Weights of a small GPT-style language model, trained from scratch on English Wikipedia.
Training: a variant of Adam for these matrices, 2158M tokens, 11822 steps.
MLP neurons of a small language model. Each row is named by its layer, matrix (gate and up: input weights) and neuron, and shows model dimensions 341-511. Each number is 500 + 40 x the weight over its row's rms, rounded and kept within 0 to 999. Numbers have three digits each. A neuron's up and down rows have the sign that makes its largest values positive.
A block is one neuron, or neurons of one layer that tend to fire together. After each block is what it responds to, as a language model described it from the Wikipedia text at the highest values.

L5.gate98:484516419479543427466451462471473564445449466497505525467498577540453500459542513474488475500493549449510455452516443580530509515470483453477530492502513553507449457524454560540533477472494521522478526493444482430507489517487534448541531513550417453505489493457524512606545530489494519503538468493532481532584549527597503498516496503448555600526559469483499552503471544562487571539465505443490465543507455425475505565602490509450465481413461469472557516558449467499458566479476543506532551523518525477450562515438
L5.up98:474519413540487488524517507522513501545531429549509497450469497546422485536512539544509442560529534446475467517466520544479489453524539493474493503520430467469444496538471541481466509481530482472477523505471544408513496546536541536537549609501465457468467478437463489457446561471460491480465506511492493482433499610529522453454461467498491476567564444454497549468543485545549473567498514508450385481512531542489445432513505547528398493470472484488490522551504474469464524501571486468581511537475553443457486484488
L5.gate178:478500485548587470536513550413474515548494490467526591478503442533511479501506550540524456472424500456474572458497565411443476521419418484462507552586457483544430465522443551478498540526521502501476571451565603464530530485510466528460480500581546470481494492510491513467529479567516486560542466504461498483527476574500525498529447450462484585510497523504496517467569466503460453531507520427492451442560474518439491521454515522478467481548459457506534521563534497477537501533474488506524527522484529497507507485471
L5.up178:491535456556468550464531447502450486489517442515544556469556500429439542466551560453505453560506494549437514506495488515546515486425561458535535527463512531504597599495427512510434450482478482466544501518496470525547506555534487585496535574447461489524403451506496526426519562466535440428467536521585556526534561505582465519542466470501477498428548513575557527461533603481470455599516462502469467522513599472490497482514526552522446563494543524468545490598476518547477468469508475448454491541588506491476511496468
L5.gate257:505525539549514461506475477485525468465530471478477529517503460536490526469551514498480573497498529456484399464474509532512565525532458526519439488460445518558511496523468422436473459455511554489521475466469456528478423475449438501529419500549538487413544464452497508563543498494451483511521525589445423518454490571493463506508520440495475549455488520558479453458504528529536548479518566545528526485559465497509555463528514524480532427549494530475478535506481504544459504529484527484471517450477493471493457465479
L5.up257:516505446533557518462508457537479538489569537552465473502493506456533562468568470465511533508468505462482502561496500475573482531460538411548466512491539523485491512507451504454552601528507491543471468499524474430585516487487543511475428489500488491578536472436501505464502485478489498445532457527485450442446495511498447515548482460564477563492570455467576547469487515474515544528535501498510406522547550421465456520559461541515478600481501552534494488508517551467511488528478499454459519403541572448555487547501
L5.gate417:491414462445448541506545519485532511482543427509525487461470534465507474468434489474464422541451528481506464457451471520520565547487421468513494404445545521518576477522497511587508454466536525459492531543503483491472517506527496476494567537505532506487489593459500481512549526523494516509482467510520464512536530564490477468461456421442473554511468448520505480469434494481504500506428526458459513433548512432528481550515486622483494453580486526513547485529538530525432480445485586518485484468456547520507432477497
L5.up417:457591511475485473439580468500504501499477434496508540460477480515466485495483472532492500572534524472571528503537391472414439537473583454511523487484502542498518529531441462509520556499504520409548427442555485471581524468488465675441486516468465528505493524510445542459505536437538466439464469441461402525472531531429507577486495455539494494506436543506517529461553531394487477553465437493507505490550531469474466520580476508505489454493521473504539537444450450469403493468494485465443438480407495567534590404441
L5.gate604:503445422485507488525467469484516563474525512539479459476561488509464539415553453492494470476491542432517472476475445473554486528474527471461439559482512513525484583492443449546460478507458510425481454513424467401613459429527419527540511443425464501538511460480447498509576575413483405508527474515517500489498524550504548502495514451517491492485479489554474531484523497460536506505452528467551462488544473507512515489613478516528446448468475553477543544541477581482497466529507510434399431477495503453508544483444
L5.up604:509495509515499430525460472532564522463539461524567486531507408468509558428491523464486550552483470499526498513498469494496479512442400509440476475517489529547534460514543474495524445546470482532479414511467569509489476474432501465463469491509488469448498549563500445566477515458516518506486602513518504474500416554475592517531544510459445489510473485539549493511508527514515558569481511506454498567549489522469418469528482560426444502491543514445510443497486578540541496495512548418461422513463507503541524448385
L5.gate731:506531530474519525411491506523471467494517502423469511539451507506505486411583553502477520488498492489518506459554517434502492490472482505470482526508439481497450529516420496440511515606516537455541543485561500416541517570483423527462549500504516465495599529517594448466590520451567481496521535551534485441492461539512544473496487442543418505458491460461483499476568445438437458516537451553501417563505438527474496532514459478529564483439443511518518544478502453536469491527454464541482501505510476515493552503427
L5.up731:513442433526535497474526513511522500436543533494500483520437458437484511537469497477536446490436569469485588547522546549492490499434530506543558497490385478575545480532428513440498490528489447515437531528506579441560509498471478556531516463482437466517471490493402600451534469548550474554474540521557495490489495583511502438509582405520502552559436467497455485455495453476428491518517447519580544576565536425491415543459550532525546510562439515494529551446529456476452494479496483481485455539505482502584519516444
L5.gate777:500500521534537491536431535493485473501435513482490488554532477519474484454488514437505510485518498527472536569517498524486537478512544436527480457485495491526460477507416535415518458476436537564488457473485495479497430456571452510549499500500498508460497581425522569524477487530452505520518571487501437557492531496485560539562489484501521541572558480581515538481494489566475521521425517525494481581574523485498505543514501538476519507473482501533531494505497517544477480453511494518490552422558505482491472527520
L5.up777:500458450573517563552505515429504537509486499492449517528517523525542417526456543491421545491552438399523402519496540495425571496506505528514388543482567466541553502498479562491520596523500564533530471516428486536559504495571524513447548515561509514457456487490451556556528575521539491541526493502525485538520488527544529477544496456476540458542530463505493492493429485544383498449454508509485541479536563481505559505503409477445523488504534491529533485467504549519578470467513468511518485493496539492481501509529
L5.gate846:418483404548511483555526492495498524508432476485444505530470522500550512548539536482474462592480559444482537476489406499504449527434452511516564554413449560583524536526497492502529456483582471448484475528430549554515474521492510541507471532531402475515495508533480516456554520473591476523409486558540533566449442508572520495475486475503474491444429492548512461453481550533459530443527483461562514495570446463474512458541501472489509495490477473521534523581508396546488496498474475455436440519524449502533524542422
L5.up846:488514458510489507544547517494507592456506471548505529472454532524496486475562536518470491513477515485503503538551565442470489483469486503519470551440511500527486540521484427427518425460448515456495470470510525488550500435424518498513479506575402479472478461432530587589517520463531494454514478470519496512484481513489481508472452444540506551491518482455533463495481568451532501550463488463535492553506447546513509480505480549494483512491423554412509561505539546522455463452504495467492500508481588530510526506491
Description: Sports statistics table separators

L6.gate42:556574510484463491516514498548513516445458479511429443495559487541495542487474496495547494529520457557485602527517454488579451496452534543512499468515464499484536480505504566470471526539466496501492554518540504433457533485528539574548508559503504416485494506531502518482630450521472504545501478506432500508525454454474535548518546470577497515544411512485462556470452538509513504527494498595511517479501605553451486479558528466523554488569482600542550465518485439527456485486488494513444506502474512534466448470456
L6.up42:485513469493575521514534463534503398550502528481514442520563483495525486474514549555506496551500494546457471485534490519531475465490456483478434479401461438494494501526517479479514458514492506497531571439550491477533520496502488502563541461516479421524549506603555528534478497498581433498507533433494512463471525480443531399503511530501464451479472419449501495491551568438499484566527524530539546564479504563546448463511502510524457487511475528522510475479528523510528512457465437477465576564465536518514532526510
L6.gate52:510455490453569559488473552531465481535547578507453515520483496543467423497513445533499522537520482508491514504456434484449514520547515505525472535500446439475423580528508476561413516483557534507523512496452537562478512516502506525477565585439466498541458486463517501494471507513514459541498596484477498498480582523583580466520590495413457507536541486574455458430500530535525513570527509511463501456578536545466512519497476550536531550529461526466463556463513473537463485438478509443507487461471501537492556477438
L6.up52:488426466457545489469429482546431484507467564543441543462511459534530469469535454477492573533593447504478533459521489548523464541411449465447521450467491502528517569474484504537495527477516433490505508585522533463429484451490524498434479500507539550441546495486466512571474484522398518457481466414497414534566577508437481449515519505506479530549482478512452457473454521496510514473495529537486452489500532584510492503506539511552572500557472475498491466485467547489612490534482539495495514493545542525454536481412
L6.gate97:451448501567458517468457453484448530493430490539472506466474461557577452461485439530514524461558522449497529506439479463531508530533494506473436527494522557510437527572488494447393576484459534477547477535522474546512544495498441489460497438544502542500530501445554553534466554441501553506477526498509497501516500509533509517561475491501479483588521496558580424421494453423489504412521516526543481515532455529469509495564507481538545471482479513522552492466513456519553524500485518428482463519480481508508547537480
L6.up97:495445508561516460454466550525465525452491538507451502504523474495517513486561475509548537478492467552490531537443405493636530454605507427425497499449478537483471510514499464517534515528429498459503528495483500512582534467501543498580492521462476494486564479425450504453582526474442467552450483496458559495552507520513432516504508538485499535512501505516486497500507518481531498488505490481524437597530473461548485465541482506476547455451441522480533456484467464499467475493490473511418454474470464581458573509570
L6.gate289:522516472514522509449487512535513510516548487522496518524601462539471490456508470513580481506548515566486502496520487403500473471543542504566446570457464571493459558560510446494448437482529490506537502494528563549510463511423565561480553515513523401529477535550518531493498513456576455513501549549557471449448510472553482518547508478531511502541463450531497525450511519455443524537499437518501566489527512524522486541490466547656479448516511530487479555491458542450462487473454479497441500500426514528580504530440
L6.up289:533423519508433503486506548477462558433486454470488497519520542504502443430516485565538489559525591484533468553519524483447476498461531468484490556479530549480541575511488501478567531488584571475526464485548489485526529534549554551492458454527483377509594615509480544499583572481461497510516447468423432483414474466556560473438535485502503557508485504462466463509516490451556543511433493525468486454475551551562537470468522578517471478514539526534558554499518564519375400456578478494419498494466495476544477503489
L6.gate381:486494435517530504461504508464465451507520513525490570501510458555528496463552505464522514520505500494530484469518530502499510498474503509545494444501497525522482506535519493521526573458527516430491468465561459512517456511568506540467477397487514477496560488513436497514512520496482500456430448516487524507417536526481556451449556447464494502548487467512549507485588562505447584467517460462524473477469459483542539508499449509508526489543515492538519515478514459537499524475494519454481572501463527541573530489412
L6.up381:557546469494469482429463444435488534492515536480483594523432478579529402461580518545484489497511455519427441505484504577510598500505475438505475531451573476474467544520489482563410492458486501559454515528481498542476517527437413480572509461491470419462509426450504506538479512419517514520541546484494503446471499478454509502569464552483489559470480457452525453490542490468533561571541479454498503535491519474475424527556484537578538448579484554489471471500460479517532504517430484438457498480471497506456480517448
L6.gate402:455435567528452522525557540552503481433501501453472483493440454577478519401464461562465551493527521410481508508505557485527493501507496458496463477543447585484447508522533538507442531521505484381447468531452470558532508438541546463578478500472492478519496519474471429545467513497429484482454527509539489501540522559526487514491500480510459518471446537536493473470494530440499553461545487467467458565491458450443483522500516449515517498558528578538536494512523565474492461432489520463476455511490557503446493442442
L6.up402:529489481481436466524514523441515506508511463528547533565461528447448516481539508475504458502561536461557470568488499471488463491473501472547498495498484502442533453497544492479451526462487557504437486498456474477469447533436441508551551468456554457579525549544485452544562539505526466520493477522537466515466518525494553501446497421457544520523505446529535517490481557496533544488438593492411506483516476538466497551467434524534461522467458501541491444488549558575437458472533463493395444449539564541536541493449
L6.gate459:438520516438512515532511472552496487436539526536505604471514487525519526461476482475532510542509493501498523505470514469539488524453467491455500526432555534481473580497443564463459471429500429437503364464513543550580475434532513497420439531507458531547496474498508405487488495454564482485418555410467503484498543451573431452565492555539465495482537500579444452477536498532523510496554520507556548574579517549508515487519519524555520498519511442516578475485534452524452525461489453523481478526515419453596477444494
L6.up459:488482502497501511536496510483519463520436455539499484523491500528450484485605515572484594505478536496476458430536485519496483440527531427551470399463543460446522559506514448561523512534537446494470489558520402459495464540464482514564495379566525546470465508488427485481536496507533503465466480473547547525527524566517543467484535491509504489469487517450527531461615460516519477471479468469493442529484479514378509475445494488535433407508499534517524456467530458468574518556513468458499469528494578589527534431476
L6.gate686:508495474500537544464525434509411463531481513446431579504537430512482513474481428595475458479479506422476454527515458508526494503511506529504414438517437533522538588550545451480498523484513558536464391582511465472554512502432432548560530487522509493431471523501490531563615549499495464498529465517579492414514488515474498457512519480449484517585469518533530534466557528526490521552529502494523487515541499481442510476532546555503481518490507540505520491522503528481543548484434457463476498489432462497467562440491
L6.up686:504464527504521483584443452511510479443489446431492510488427501554530517526499519525386498515443511523493521488475474461512469434454565497510516469520516466465500501524538436467614448469491529519443487510557539464478529403525472542473584481620421587583518533496484431542522564460544435500491458469509444513556533484498524508442532540522597512536489527542536480525510534589530461532546512590542493526488415523527537538518497465464490457487449404445475489571449450545442472436538488585411522509486513466560530423539
Description: Stats table cell separators

L7.gate439:582567551496478559423470562571502470378561497479512533469534496477537503494494506513584571440515461572486431497504488510555544530469571479528477441492520499544515447503479518526501510437484464573639494509529493511504504518496577560508533479451467485468538470542557538537488501464497498462547442450508485445455543525450514533481490521471499560539515519545476495439505559477510536472516498423479513501507502496560516545482468491540532406486536463497476577495499532496483527500495515444520511488496482548534571462432
L7.up439:560524496545515481502517527482501482441573548483451438531481536517512523523471497575528524547555520480528497515561481502546465551548569437558440507541552477482533485511525517504582465506444491502557514504548466458463453502530439512521514509479487445565504517496522500535438498482513386505520483469565570472574542584486440503502493537542466466529538526490484487431535552488491499548459454542489460497531580485493518503520465470547504522497493525469551455558499507528502585472455549436470571474483515435504523428450
Description: Table and infobox cells